Weights of a small transformer language model: 8 layers, RMSNorm before and after each block.
MLP neurons of a small language model. Each row is named by its layer, matrix (gate and up: input weights; down: output weights) and neuron, and shows model dimensions 426-639. Each number is 128 + 32 x the weight over its row's rms, rounded and kept within 0 to 255. Numbers have three digits each. A neuron's up and down rows have the sign that makes its largest values positive.
After each neuron's rows is what it responds to, as a language model described it from the Wikipedia text at the highest values.

L3.gate359:129086127108112145098095103141089107105135177083097144147156195117120105130093163091174100175122109094135133118108155148144107122076154129126148107074036103162150053183069113102122181110149172118114122152028138148128147123112104113106099057105165185191115141120150182137200124175112175103131125092182123141078176128178129124153111111174125141118131138110126105139145144089078153134149083079161124143138111131103180100145200099108161099081178121110122142141087124141122143120110102127184159181158062191103079117143192160098151152175146156113069178077130091158076096073172115106127085160131118116122074124162095090109104170117133110108129162073
L3.up359:134164153160152112138191103100098104087108147087110182067155137097098168088143089177158126082213106147119122135149133095140107175108128114134148074142114150091128160198178106114136094160165064083151119091106157103105155142082155120161146132108096151121095110121107095194164122115189147151095177118124130146081140152128100138088134131170149164142163147065096147121194166112106162144139136144169118124116132143104070146162121124130128158125133124127108098159049183163161097121133128090164135221160078167109062112108153065184102133114167118111042078153118148144133137138113110185116120180162139107113104140187163059120204148153116188101148164153
L3.down359:080163143087121117141078166154094137155134067121156108164152137234093067153125106065140161183148114169118122141140132148123125089175134149097118177144162121101143149081105119193155135118103161176101161122134092164071116062174101146138111176098117061136111092092164130078102114139099128117166143149105149145177120141114108081115151092087142143181133106130160121163093058145127116145099159169091125161114180158165137110133138144157072107130102154095171126130170134076099130140148169141121105090121128093164171108098104147090123066118078133110214102122113107134137134135126139120155110113076114175122134148098125170093112087132152137158141137132
Quantifier before plural noun

L3.gate919:121167120124155167068148125104118141134090121122129080082057145236127112145120160102116122085101139142137156146049146100167146153088149087084158137109104112167154131152129131121161150147146139181122119192131162143131128139163083136091104185151115147087193107180162115202095137114130123118090154154069082179155106097097131100139127149132146152124189070084138158140052132208164126101140097118124133143128138168194092140111102141161114128097052089146143186098162170081118205120113111142105188174174140106122156104115088125139065111149140155099154216152091131138123095055104132171158139181056154115133224174166111147125167146127050135127122186081
L3.up919:141200114078197129058154117104128148106060131157101055076094183208148114134126130118108100081093147147152135180069158111148141110114155083134153133104149117159146147169141126150159193137139139188128136156108150161129117154141105175062084147195095142091178152178169127203071120103128097140063137153082090161169150117109129109116126169081179132156200089118121134144024110169130140084159106163122159149111144152181139167094122131157124111108100134138131206135169207080113174124119145124154156190192154112103144085098134128128072098156144162134165217156092151095103085051146136136143129197081153133098159176160121200107183171103059162164100160089
L3.down919:210081131104142084156169127170158117082122090144118173179201165062074130087170120109117099187146106119190116107151119169102123108120128163130109145094164124120141139123172153171077142096123146141099136119148093132143153170089143169136090120130123126122061134122089110052137111161141083086188099083187146080122123152115142144114139133105128086114088181175123130052187123107084142149131138125118183116122111148084181132122153179130139113100163200158167126170108081145140087126140155165192177086134126183112106163164193162125163143160114137188114076125150152119130172142127161076106113103146146134077072089099182106082100135111160165134136103141
Word-initial fragment tokens

L4.gate982:150116138041171174136077065105103135176098131057140119067177129120143131127096109161061091146149222124121088165150181064166144092108081118156116164136151109103082159065129119123089128087151137129143220138136112152135148125122144175156178144078136162068167149117097124135106117127109126132109092109141113145125121097120123145081089168174159098100103118088119115116111122072145155145132184121142132127100132071124126098106232140146094126156151091198156124180121109112102161127166107140190100157153135120101107106118112123124147088108095115123113133144133082159099172037107154127117111168141139113149103130143097157145147135164123148146057108125
L4.up982:127125121140164072154101128159120081130132104105108153124130115098123085138066176151123115143137172091138124083088149118140138105105087071172140197133122108104114136152132176115143134172163102143181143134160143138121151117130168152154185111120161141148171203162109181125105141171145196144150088102138160071151185165103101157110129086194131166121097128132044106102113089090128110151131163137143140115099062145119138158153142138085154139133077104114134178127128145093126119127171107120175149061104079136153111163106140172124121082103098135185166115165158104176081120142153143073162084134096076119124122145185087108083178117158146091131089144173
L4.down982:122104104184107106100122160126116178183130074123139142155140142130094119088141098091150114113160166145200143147170102105175143148145151202082162149122110174183140149167066145111123159132135099105170127129108104154151187134136101133102124139189117120116070114126081123114157082130128149059100139145088121155101206171138136145088189126113104157159137152147181112080139152134176169089162122160075145109107173175126157140123136141170155066148133114158090132119115092151114109117127141151105090126152161104118160090127174097130111043099119070136137122086081137144109124075073122175114101167087113118086093063105102144149141156130118131185139092097
Possessive after institutions

L4.gate525:134150170111141202128165125127114103118128148112126132212163087121157124112163095097152117135102138148108099138154120114135161100046148149137117177165123186162104124186151124099139102090105144099049094152108123114128128123088120100093094164057105103133142138125145116160134070111118114141182118100085142106130095127136126137125154180176100132063134202178153111110130131082072175144111136115128136105121176138064143134149073129101117098071044121150142109114125138093135149101118132126135196094106089121146084109112076175171136104191096212137149178113119136106176169102126146119067106137150131105133149122119123111191053114105194095080126105090
L4.up525:128133184134126193157070142142160105140045076137118152182119106162129129120174150132156132140096096143175120137092095100118150067140184122134111121167118104058083142165156114148181123107060144172083094163136077138131134083169126103118145096136132130149100070156088121093093100129141150179180087117088145120127075135119102129119083143132086127141140169170135180144166111133108083171101167131166159139068139118136133110144116101063146111104138137054152130126098079071121122131123123080112133129187188105134127145116150095109136164120080188154140158071093096166212167133165112173167121173078165145060109160107154124166160116126135158163073117099
L4.down525:117113125124115111099145187104098105106160149089146111159155125170124116127082125148136107131163154164116123133167101094114109154102108138143128154127053132104153137149170188105104076128106126136226204140064177083071175133090114102140145070114126136175168095134111146104133087164066138163120106105123113129114171142070135146126189127170128116142145141131130079131062160166185133116077117120096127117113089198118090136137142095148135160159150136187095109138093144153129154065127041133163152206160097144122168113120132130155147063063153060104126145145143106066086063088156116111117149122080095095133042173115100184152137132097077179160155115168
Year numbers in prose

L3.gate1309:147117177136161174141072190144092138053096150103120149170197130132129137126071082142126123136158196130094123067042086139114128116124155114079107089169181091099088175120114161123162129114134140136094124124195175115126139102138051079118192187127053131102096115168143132107151131172196097138199129108073109129139127161124177125095116150136119160152125131116174111141056170169091115131172153175076159159123125116114084128139122123084128119131128149128137094205119107148143124135167136093094146143118125116159154159111186094096074120124100104128163143119119135140151079161115118175159072098139071152110146049089056139094166151130110099138139137143
L3.up1309:130147161131168142177136167124113108070111179098082105110166154135099113091026159161111140126168129101124108169104120097117101148123155114115119128135198092089135141192119157112128115122085135127118092102157120062138141118123078105129171185115066095096109168120137143089170121136150111149189117120117074164108139154153159093126118127142119168123137136158167088148055131156065214083182120179127130116138187115089120093128112098158115112156110160110172106180110123116113137130150153063120137158083091108147102160133170105096152129153085076097145169121138131126123087191170127157136116154136112133072110094070083124106191120107133111183121158130
L3.down1309:133124091196068070142162123124172116190161087119127109105079125180144117136200177123128136100124084128162149168158161075146095078162171161152148130109079149101169098122139098106095157105108111113152146097139099168137073167121210174149057076135177113174139096109124160178121155126042134144080159123149166107101141101172098159159187129149080095098153134130127139101125135116164102133068115117162141121094162165144160129127090118162130142114158147148112152073131101140170101168112144201177136126095140131103120109153082110152114119168144155179180151133155137122118147057109143113137187157060122139108136184155128157130137098124150146103129134134
Proper-name final pieces

L4.gate1416:133175094201150170154064212139142121109104136113121178116149079128148096114145134063077170096107088101174080116122136116150124103154129176181169130191118077115125138105096160086111181168204063132097083172166105124141120099107181148189112164138160121070103081111159093122137115092162123141132125072158093126118121109132180107034169194126167163130143149111145141136144131116175120114119150154190137175136144152159157121127137134139125098165152126151149103154152126112063092101145155120074100116108104110089165138055088120138081156148139144187104186195139159149113098188077139143100119115113162149162121193148111102161096101181099110166109113105
L4.up1416:111117158148161082140151131098126153143197137144092096149168118119140080144173125080103142174076087119106078103112162101145136097101128101127112075206068152136122120119079153166098211156090138137141155132173097130114152119111157108151074159128134132110126111096138075104116143083083157176121106128155120213160112145117015178120173170194110167106165140136125085156121119161120137135137138161114164091173156117095131112159090105170126216106148132132158129154100147087055142156127129182112140103108054144149153162085133146155156166141120104183112136155133154122098120051102163201159145134150114138101140111131128158138105173086200155145124189175
L4.down1416:131080105068101144150105071180155111123140128169111125187099148109148146140147115126135100147130188175194179125126085099155109153111117122124146144089133132095128125157158071086124104113117179079118144121119144151081150082111144115097097074134114183212178175119105189134094132110148068115135101099142092092105122149181116050149127145088115124147053080132130166107051096150143125123157123143137082090125090164121117090102164145083191134160065146144115138103117152138167126179094107047154118110139121109118122115157060133132134094079124098097179066108099070159154108112143102106086129140123144117144090114099120146091205075131074156061179150083
Coordinate separator character

L5.gate465:139081099118103116094151124107091117096087096071122113115092077128154084177127107128151094114106133097121052142138114066085100127143117144147048066139176088140093148149186102107051181133141160132075086101096114100128132174064160139132166123092137143156100147101157088146124139081096133161160132096172196148069091173158222139093123121101045158161097106145110123122137089135096132173140088128099070111117133078174087149146092122145116143164169161145184046163158153162123175112149065130158146158086171187127135128139113141096113158051149115101124151169101147189124138147142133110141172090071103075100117117168129105109147146124120121113110142088
L5.up465:109069145147168185143143131151130084087151137117160205094099084091062136132156096140121107146158150120080087192134108163166141136113157098112121167107182166161141136111190167134082117108125112062136124148126109161069142109085110147112117106109240130148142108071089113111129114184118086136125182180127124172110129125174208077106139099064117096154067085096116059157079127130129155081201171142090124167154141100100126127130137143146115112139137163200180142143175145098066120140150140095179148131159165150140136127131147152101053089165155117137150110164107129168122143140125189089151144117089118118122154159139178157104115165117125117101166154137
L5.down465:098106089074140131087159066125132109103111101081119122145107100172160138170131108105107126087119111106147111109158100107157142094113069145155111026129162083138095188167159089126057130114103132072088170157111099146146170127067137151092161177151135161132126148096109131113136093144164156208089119108125138112093127128124206121112141138135069158168128152130124165139146100131149177129132156110141075127095145061136122078140127166111097119135154143133160088114082169120154095134138102111102161139061191148043136095109162107093070135105140095045089103132122098206104212165163157121108123122101175091130077168139126146159135133139137111109071084145
Japanese given-name endings

L5.gate856:131126100131116127127117139130170154131069187164135114123144117111143121154142154152168124068158108136096079130126121140173083100125136092092092095140078156133143112177088124082113130189186107186118145105129098131125110130138096115103150086105084105163156117142165141110188129198113139127125088114149122117101142136090138142091182129124176157150194123111084087134137114120127099162099129111121124109142087152117115115152184185132081130130177156064101081058157151134136201177139155108110063128162142081064070154128130146073120115153136188136180058126118101108179069191088146154138136127172100134169065185099089114145112178096133093068114097168
L5.up856:097138095169103086133084089129135103120126145117127069135083116109149142146164068122151082120160148110133147136071112136175140098091150153068175106094159131095123164155093123146144131095171152131174149169179130215111113102153155126127149174136204139082175106136145144169114129207155155200132127148049077149212093142090098122113141169174124179107187095088088126142172079116178115138093141124165144110186166087138096086100147175099185130105125121119068074125120093103172122108140112133141201157135155076115150154137141035109135101135112167190208121114077129170142065074150095107110125137148138119148120169181149115194130124159136133160170131121
L5.down856:144177126151145097136121122123146082154176140174124190121136127201099107145119145100131146122142117091138163143143140185143090140185120121136085102135083160126038141116110204158158154082088104063131125188107094158117122112129129184149099130140119120137159138126167159100104157181092122136129169118122150145094094128105065134130147133079162127173124142181159119155028127147149102092134058061098114145103164163152134131160145124156126125085128137086162152130109162120121129096113199124105100111148131208055113129077110098156151129052164148154105159166135123097149110172092148182165134138148103080127118144097148147176153093140076154142145106095
Prenominal modifier slot

L5.gate1561:118126100088146095097061141151195158103101223164135128176180175088162067132101113148152166099150110108076065095084186172156119127086093140142097133141071154168101149115090128145155190102155137117137176141206136120115127175145094124088107109140143143184123127142157131183120128085148145128112173125130084076140086122111160127123137094158112130118125165081134096119071125075170083135118129120121092162107165093146102090149172126126088144057175169148143153156061146096132124114096098063147156087114113153104168092133090169118057139125129162161109108074143109082155125126158127151132146081130112140136156159083145191155072143067127152127150101115
L5.up1561:125135181115141097125108118112148096094100166161117108151123168088138066181103107135109120160137164093099107079104138169160149159147157079161109119118087155188173152113078142169140102077088174112144106139169148112120140135102159132098076118132166131099073090099145156155113138133151124115170149136131100090059123047139123165163127137146054131137135154054173118110028107098157107163114165127123087169164154113150061081088107151155140170060154155113134203129123096118116132116186083086117139079127097152073097121105136150109140137127113126154116105075099169149118129143104126122158136118155127102154110108105181161100143144081118149107127076123
L5.down1561:155083171186112121142150124133116121154110081130147160114135136112140181108212102125111085102158143169164154161124088102090146118124088118122125112136134149157128137080169160139110086084167069136110066100091076151103062104159126140099151151119156150116115119154131108107188081164162112121125120160151094170112124163125092147127126185138116122102115104175160178115169150175123167088128116083156107162140193144181137173097135130127121114109128176103104140145132160137148110184184142125118104134145190146190171121126131117068155162145132132132142139227140130103209129122154083112110178178138156121138139097161131091082153156130139174196059142116
List-item word starts

L3.gate571:113140141081118121145161113119150123129104111163107099125112084116114134175128138155181172138118095125191119100130147117155162169127155055164156066132189099123101087117097089106059166136119109127179113156132111061144114159125118076098137149097128133142153114123121091109128123137088118163151131162109128124128060100132129169147113116098109121089128091065140056109139106106162108107095160131133115126170075087168143110133105185147110111177106136110131058137132194124099086101126162138106095117148127109168076178108130132153159110090160079120152125134114132165106108127114145138172123108147107123108093086125084175199098126088140105125130116147
L3.up571:096066081168144109107145090078122087129103155149095071159193145111105125131134115154117181105208162136206107130117151148192174105099103122115081102162101143092098126096169092149107124124166133121133117144169176127124119119152171087121153108125113108159147178114089130131111167118136138197185100078139141131179119188176127092120131108144119185107148153060119091103156141152133114159138096124131074092121103082131161106125129101077121100128156110098075130173113141112151079080173147152099098118114166101134089176126153139102146169084126129118137118170133089149179110066161143077148084092163076126135115163111157131154153133093111193101065105134
L3.down571:105140182085102131097168098106121121124118094141126128083115109135147070164169168142191109132142167090120116127092203107190097137174174090101140083114060121157127093116076131145097103137125061131119147144101137129181111188102143118114123114124107139121133191169090135142113119115061127127177106103089161129142122147122114178126170119101219139124160123102177074076031036139168141079154110113149130129162119084120108159121125134154121099166116112135113128165144149131159105106150145100104100112153139106094144108089120069144169076096085122070150082104127103119106149131104126142190136086110145102116114168101107161165204229124144144136158139163
Determiner slot before noun

L5.gate545:122133125093138123108141119117146148075124124144145117071125144085106111164128092087147113116105101151111129066183138087135118061109114089175098162168148124102117121101135144115103141161102108181109119126152142129100182170114139166131097153124130078150122126147103113124119105169079146121124107088116135077102171091162103150134165130174132159048140161121132140072109134108086163128156087083112157133115061113146098145124090161062118134174120122111142194199159136129119152118101110127087166165124144177087099155114123104132187130124101202086135146123130140132138194134105089241185169139133103106198112167141157094133100168086135082048184143111
L5.up545:119133140172197177164121127138138152158069137173150144126091105156150143152147159116150152136113054114160093108129186070121110147136160118161129142121104093112152105129101058179097119161167151169127097116113160095096107124125135166146085175118125014128136133131154102085107156087172173152143120148133141123120131070095148121165094113108114222091102143150126105161085043080093176153204143171153125126117124152103081147164107159095151118075041177128163139150131156109082131164134122121153121137105119168171087143157118115123128158102067169100123109120154130098072147157124153211203177095097120078141151087146147077124150242145092108132089119095
L5.down545:100084064106065127059136160097135119138177194116136118095074163119099173125167102153123112114171121185118122107108145134083102111142196180105144106173154159143097134143128169108128077110073163135127174152147150121116158137140107117103127153151129153141129148082074101116128130177148127083110133084164159224086150160149120131153186166154115052100184117141139085141181121144147128128128100147138170086152127094143147132160148091158082137086113102136146106115103142132127131158153123109092139110132122156113143193110173138165151128162140147141126153131157096047086147152102079113112111090142141105086081146180163102115155145116121120092187120122
Year token ending ranges

L4.gate1554:067143089168151162161188140096097144128122072107102117132118099108137156069066136153169105104131238131092100187131121095040101130109135135133158104157102133142123188106108134165114125108135160120116083144069087156138113136089145117121124083143136123120122113136186095098108094080107124195138164117100084165105104117114135115145139170129129148130125130150126104136096188151104147081119109156185140110135161148080145116065134144111127110140150189114141174121130151142122135147122145079086135139124109160110171076132137090140114128193125081152143124169149051098145061086122125091157108092177135098108192184157137107105210112107008175137057191082
L4.up1554:135171069103134107107149124110150105119082172079071127135108099069101124093121128121160132187073155158194168176138097154176058157111213157119049151149100143056148063050178087154143143155112139085149142075108130189244153102123120108143135155164153138166106121096187139120102120127090153157117155180158127146080149150148122142139110118108084121153121116143142117121136157117127122074115166159208100159125100117129120067069130162121144127150146182132192130150088138119092100144114156170179132086166092124169154095185127139161108140092145125170160084085104156082138100066122084134121119123142152119147174160152113130077128110138095103168075104084
L4.down1554:055119187169117132120093149139130132132132111116148143152078106161093102152104145157170115103145177112127107132130143097043150095107104128144167133121180166115128192155060145191122146158117165143076115100060101151142123106128128145080128121093118130125147139136098102129148082100084121175161166124081076158126152140096149092153186097141140165152137174140134117104054145124084134157149120163161154140122171194112188166143102097102110107167136156123131147093172138117099094174114132091055091138111170165120093108116111106091083120200089051097110106142147092152141109156147149094146079094172138094127115120170090115153165131140024167142119125160
Such as examples

L3.gate844:086223137064092150110110157173135137196144141062095176132078111159133175089190174057128142118102171134168149110171156162137128062123127122100134118095085103143073085185130123152059123132105108158131093089130135131113129126141128130157118141116075105121131126093149150143171163087102140133184107140149129154100209080137146166153153128077085177170093171089113094126158210119052124095128181130109118102085122139127114087125067140166098127129139150180102096140112156117113134115101142098172074135151171092054156134077112119139113153127091142129117022107083102100176142103106173119124125112112158148168118048137143082151109166123111175065124149089
L3.up844:149160115087156148128112105111130143125109105117080129133123095150093160111103100112089170144154058151156134114135074151118150150119114118185032150124085065152137109118143125143155109117149110131123105121141144095114107124162090120152057131118128104132129130109158122141174057156135097085130136108131091109086158069157072145096102134179154202120069133085123117156114092093113196095115132081081086126153168144140159107106067181129112112094143152145162121199195114104097154168138094114066206104129170170118164114116110091126136132177130146190064152183106154119119209178135077150107157141105127119165118169089150105162146180094134137191156198164
L3.down844:102133122127090103063166097152120126075117125184144136132138157131129163141127091149158104130075171055103195112101151111127079136201165115091093135207174142181141082138118132116174138114114097067129181156097131135124176150083111092125234102086139131130071127174120136129089142085114162149125126113110173111195122162147086144155118139124140084111107112138121180136142153199097118172152150103122161150190181144160122139142120163091133107163167143097142161138092160172139113072158138090166083180129033171110174197100159121172107157102152097071185193153159095117097081098087119157114121164138117151098100138132097143097142120130153121095107135090
Year ending a span

L5.gate163:153154126166096098096149125112172096123161133143111145093124068105118145164105107067156128150127137095191124149135090162142130094156126133164120137097088179099124161114139125117168119156101125129109152104082112109158132106065118106141102098178113080125159193161086165143144049153152145112168116163102157148115128135074049187102130135137101112114088115083063074126094172162086105195131210160156131101157137133140109106142081181101165098091090123122131156114083125140132222098089136088201089118160126071219133145089172132105133077164148156111165172188134118127106145133095096112097087094161057129116120111178105117106157118073087152090049146127
L5.up163:089090147156111162110126103191167129101154154133164164065108125162132162144123116094133156112146115125098127187129156100127086108202096105163144128131122110110123110134135121155145067110109124171131126076094146078143134136091067167163180116102112150138156130173154139167148106135151094184146088135079063108145109106186131121099104133101156111121145176117190121140085149132076148182120113131149150159115141076130212093157093157141094130128094127065166149172154153155207154138090079156103152024062081091175158119099151095185103092140090175127156162115087129167112133125079118114150155131129064121212170145127126113097097136121131108080095089061
L5.down163:108181080174099086144133127133128149186154106153125120125112110099138133173103129176094145105132155094185145114125070122115112169074144135148154114058119162109098177087171190140094145099144089095145143146105168134140153150083130130127123127131138158158139105148121143104117084168124138100185113153137110152171095144077130154120107142145120138133092110126155105111186103159120140073174125167120135097172167142134142124102108076126176141107106163156116123093079104116117140113149135127099085086152087051161090134096139126105115068117219127168139160163141123118093115117113134106106137104120111103056150132096085146154154124122108166129091156191
Initial B word-piece

L4.gate353:101140110136160089171074093214106121105143088151127155127110177175153074103155149138180112089095100124156073140122139152199112087129069096078099105115132175089119106133148147098147122140136081129122093147159148107108079196120128148121151137137108135136139160144115142121133162123189116157211205137121159055145083112094136074108127107142112067122120087134132190171116085091168136138103090135148174197123111098095113100191151154126132106102103119105063128206187075144128079120142118124119075076112109117124080147153098148151182164141107097195139111240097083127079136097084149074064117138136100140101102097087111151204145124154098154119165093118
L4.up353:174183129130150106160118102162131112148116146187115165156100098132153154115097134123101169095113141089129110093134185178156141113137168145121081126164173132086112106120147094164118097105108244111170180195158101112124144205108143083196131125172120098162151108120163159133102089130106142153153170135156129161163097143137140102084119115138185135120118174114136158114128149123163111152082131146121062137124132112125176146136171129141127102130123115143101126142167133086060191127111128082118124130144101136067145099103149080143108118113168154112170096106114092147123154090161115083135129096119170118144152135085127113123127152120065155110117155110
L4.down353:130097123054125107098111184097127145137144070090128099087145148124153105168142129084140088128123154177117174140138107082109079167133109126123148128135102121169091125114156128135145130132124063068108043124096131146115074108113121173121121157109111183123116180124089134174185134126110102075095091090157156096078111160125107128148120122148108073118091117123107141091170091113145121116133113128130193128104118115145083117089085150105107180108109206104145148121148142180129090104150130104166127099137153107158136166154132125099079097188100124131132140142100129102121088105093144138081104119128110150128113106168111143119145139097158133165057108187
Foreign name opening pieces

L3.gate175:170083151118133108094150072123120153139129159064147167103148073170147060079115095178098139089110095101172086146149108112131129048085109043052120105122107149124152156149101178052104131094087147159155087141101119099126138093163066069136112068152100073098207141098070120092152061079126090127151077153118115161091141118152130116165136137150144086190161152138201141121102107092173120104120110149226155087126179108146128177112108089112120087155141148131158127082144049122106118109182112180093125102188089136171091185170160163173113102124113135138154160127123152182150161145135114102096137199092082066077160116114153110124128062139109124111134119096
L3.up175:129128099173096128085126096131063146113143097191139163097161189125158142084152119108120094108111109102107071120099091132075119121189064148147124083147119140138158155081160191078117115115127158124101104153135119179109069158179155218149147099112106103122113113089132147206116172116097101138163119077098145074143128126163088170108120112149133160124144121126103167116106148067071113059154071123141079137119106116100129081148159131070128165135129133144104139155173082114131115122193081084144113103115137146122140187177107108120131114169112116122096103185169128126097144106190166139132132105133052071086100122115119094156118110183160131167135168085
L3.down175:184086111105142132133113138138099125154139127082110131096163094091189069159082157148121151176145126135173137145135166115155138132099177137138132152089090161113126095149070133115157096147146113122128186090143161147146119065069104088136111089188122198164131098171153041111122130223144144110145083152109105146141117153092176101084142141147101078137098100160149106111106144153172092156090127113133147112179160106117127111132040131160199082106157159079135156173036143177164130149067174132125103131079170137164097076104137125157061140108117159153154188076095099109164163155136140107126104139105161145135152144136128162092137136102147102085144074155
Word-initial capital fragments

L4.gate1610:123119116096126126112103123114087164207117148188123115114130122108109052088091170180108105067140095079109107103187078138175138133190129087102104140103133155121133161169101092146114076082161204143095139119092143120077179147141112142091121149168164137098137144079127163112123081145143148140137091101168105130168095182168140112140107099109116078149119104126125161130074158153088133141078090179121120141107089134161141118116121167128131148144085164083135107127097117121169087167121142114199078143161081131197151146123144128148162135170104102092155119161183107163107116110134151117118082137132127114141128112091179163088077133126184080140115067088
L4.up1610:111117144094149096149173144211136079152151128108153104091102129130116147091103103155129064107129139123158143071104122184121148138152124159079171099097086199083091141131150155122156071115143162101036130110143056137130167125098124174131139120096178172128153097089101100079154110131164134131131147091102050120140135158174126089088116118140164132176117121122163172142144130103131026129120120121156134099143095098228128113149080139087090103141173155134143126148100107116108126124117102150129150129121122164140075100126143173133165090197111166132133112156153121099183160160149159129143152124088118089153136099081149128077166102106166093151167123153
L4.down1610:135102100176160091099051129043121137108147160166095183088094123148116137229149159066147208163112130084090087126135129124119099119145175087194093160108158113160145133151155165120094158091159127085163124119138142169092122120073096090129137139127175178177140130161124133176109108152130073060101115101157130183159122130119137110157055142129109088148132101151099095126114128132121132166102112132144138145113154121039115117063102143151117146153097119161110103191160120119119133138097114071116095102108082135121152169177166103181058094121102129125132136086179128170151138124120090093150181126119084111148182205195095099077156113152173092068127077104
Capital first letter

L5.gate1118:114125118158105081183122109139107070162164144079085119156124110169112128161074093062116091147131132090175167157158125182187084155144164070182058162133145083144112115099089112133116130146108111123143087130113129118147113102151069104176074145117167125125147117179113077144123141079121126147121074107132088109124105167142086147133163080158141109149163080094166156140167141155110116081110095123099128128220099186172156155132202132146170084108124154078114192108116132117128139135100114141123116085026125210120094187161139153072117106118084135161170129126094119190174075112129066146099111112158119090062052111140110075164122116128142137126192124120
L5.up1118:151107070137198110167083125155104122141129173135154080099194147147118151120134051130149083149133130115161173192107124207157088152164131084174101148129187044112109127096092109168097131124135138142104152121141140106123101129121069090145108121156109106155157113125133108148119087122119129158109103145139176145067153125146072073039139103099125087150120173120069175112118114128190157152192147114128129094101105150117153140129112096146140117198070181135151155117118113122127145178113097082126123137039073172132102128197114100056143140115058143152123143139071133193170141094151083031089065116157118121156126105157118159124158123152134148079110161140
L5.down1118:157145135102117105147080137101165117152091198154149103102131139155124117082113085017165093046169084095064110164160143200178096143142118095149119100124046153132145075146130138123133184161122168142131151132121106124143120099166088118096072120154121153119136141103137104096097083165132118105105113062160086138083116108185152120124181074176202128150114100125133255072000106081142094101137068143118090124123099117124091099117104094104140078124130157055111095134113111115107136062149131125154126103143132157109129180156153108124116109121179108149158118097088143114138121140117129193121127101103121137188083182130192148172108087077071157080125073172
Quantity words before counted nouns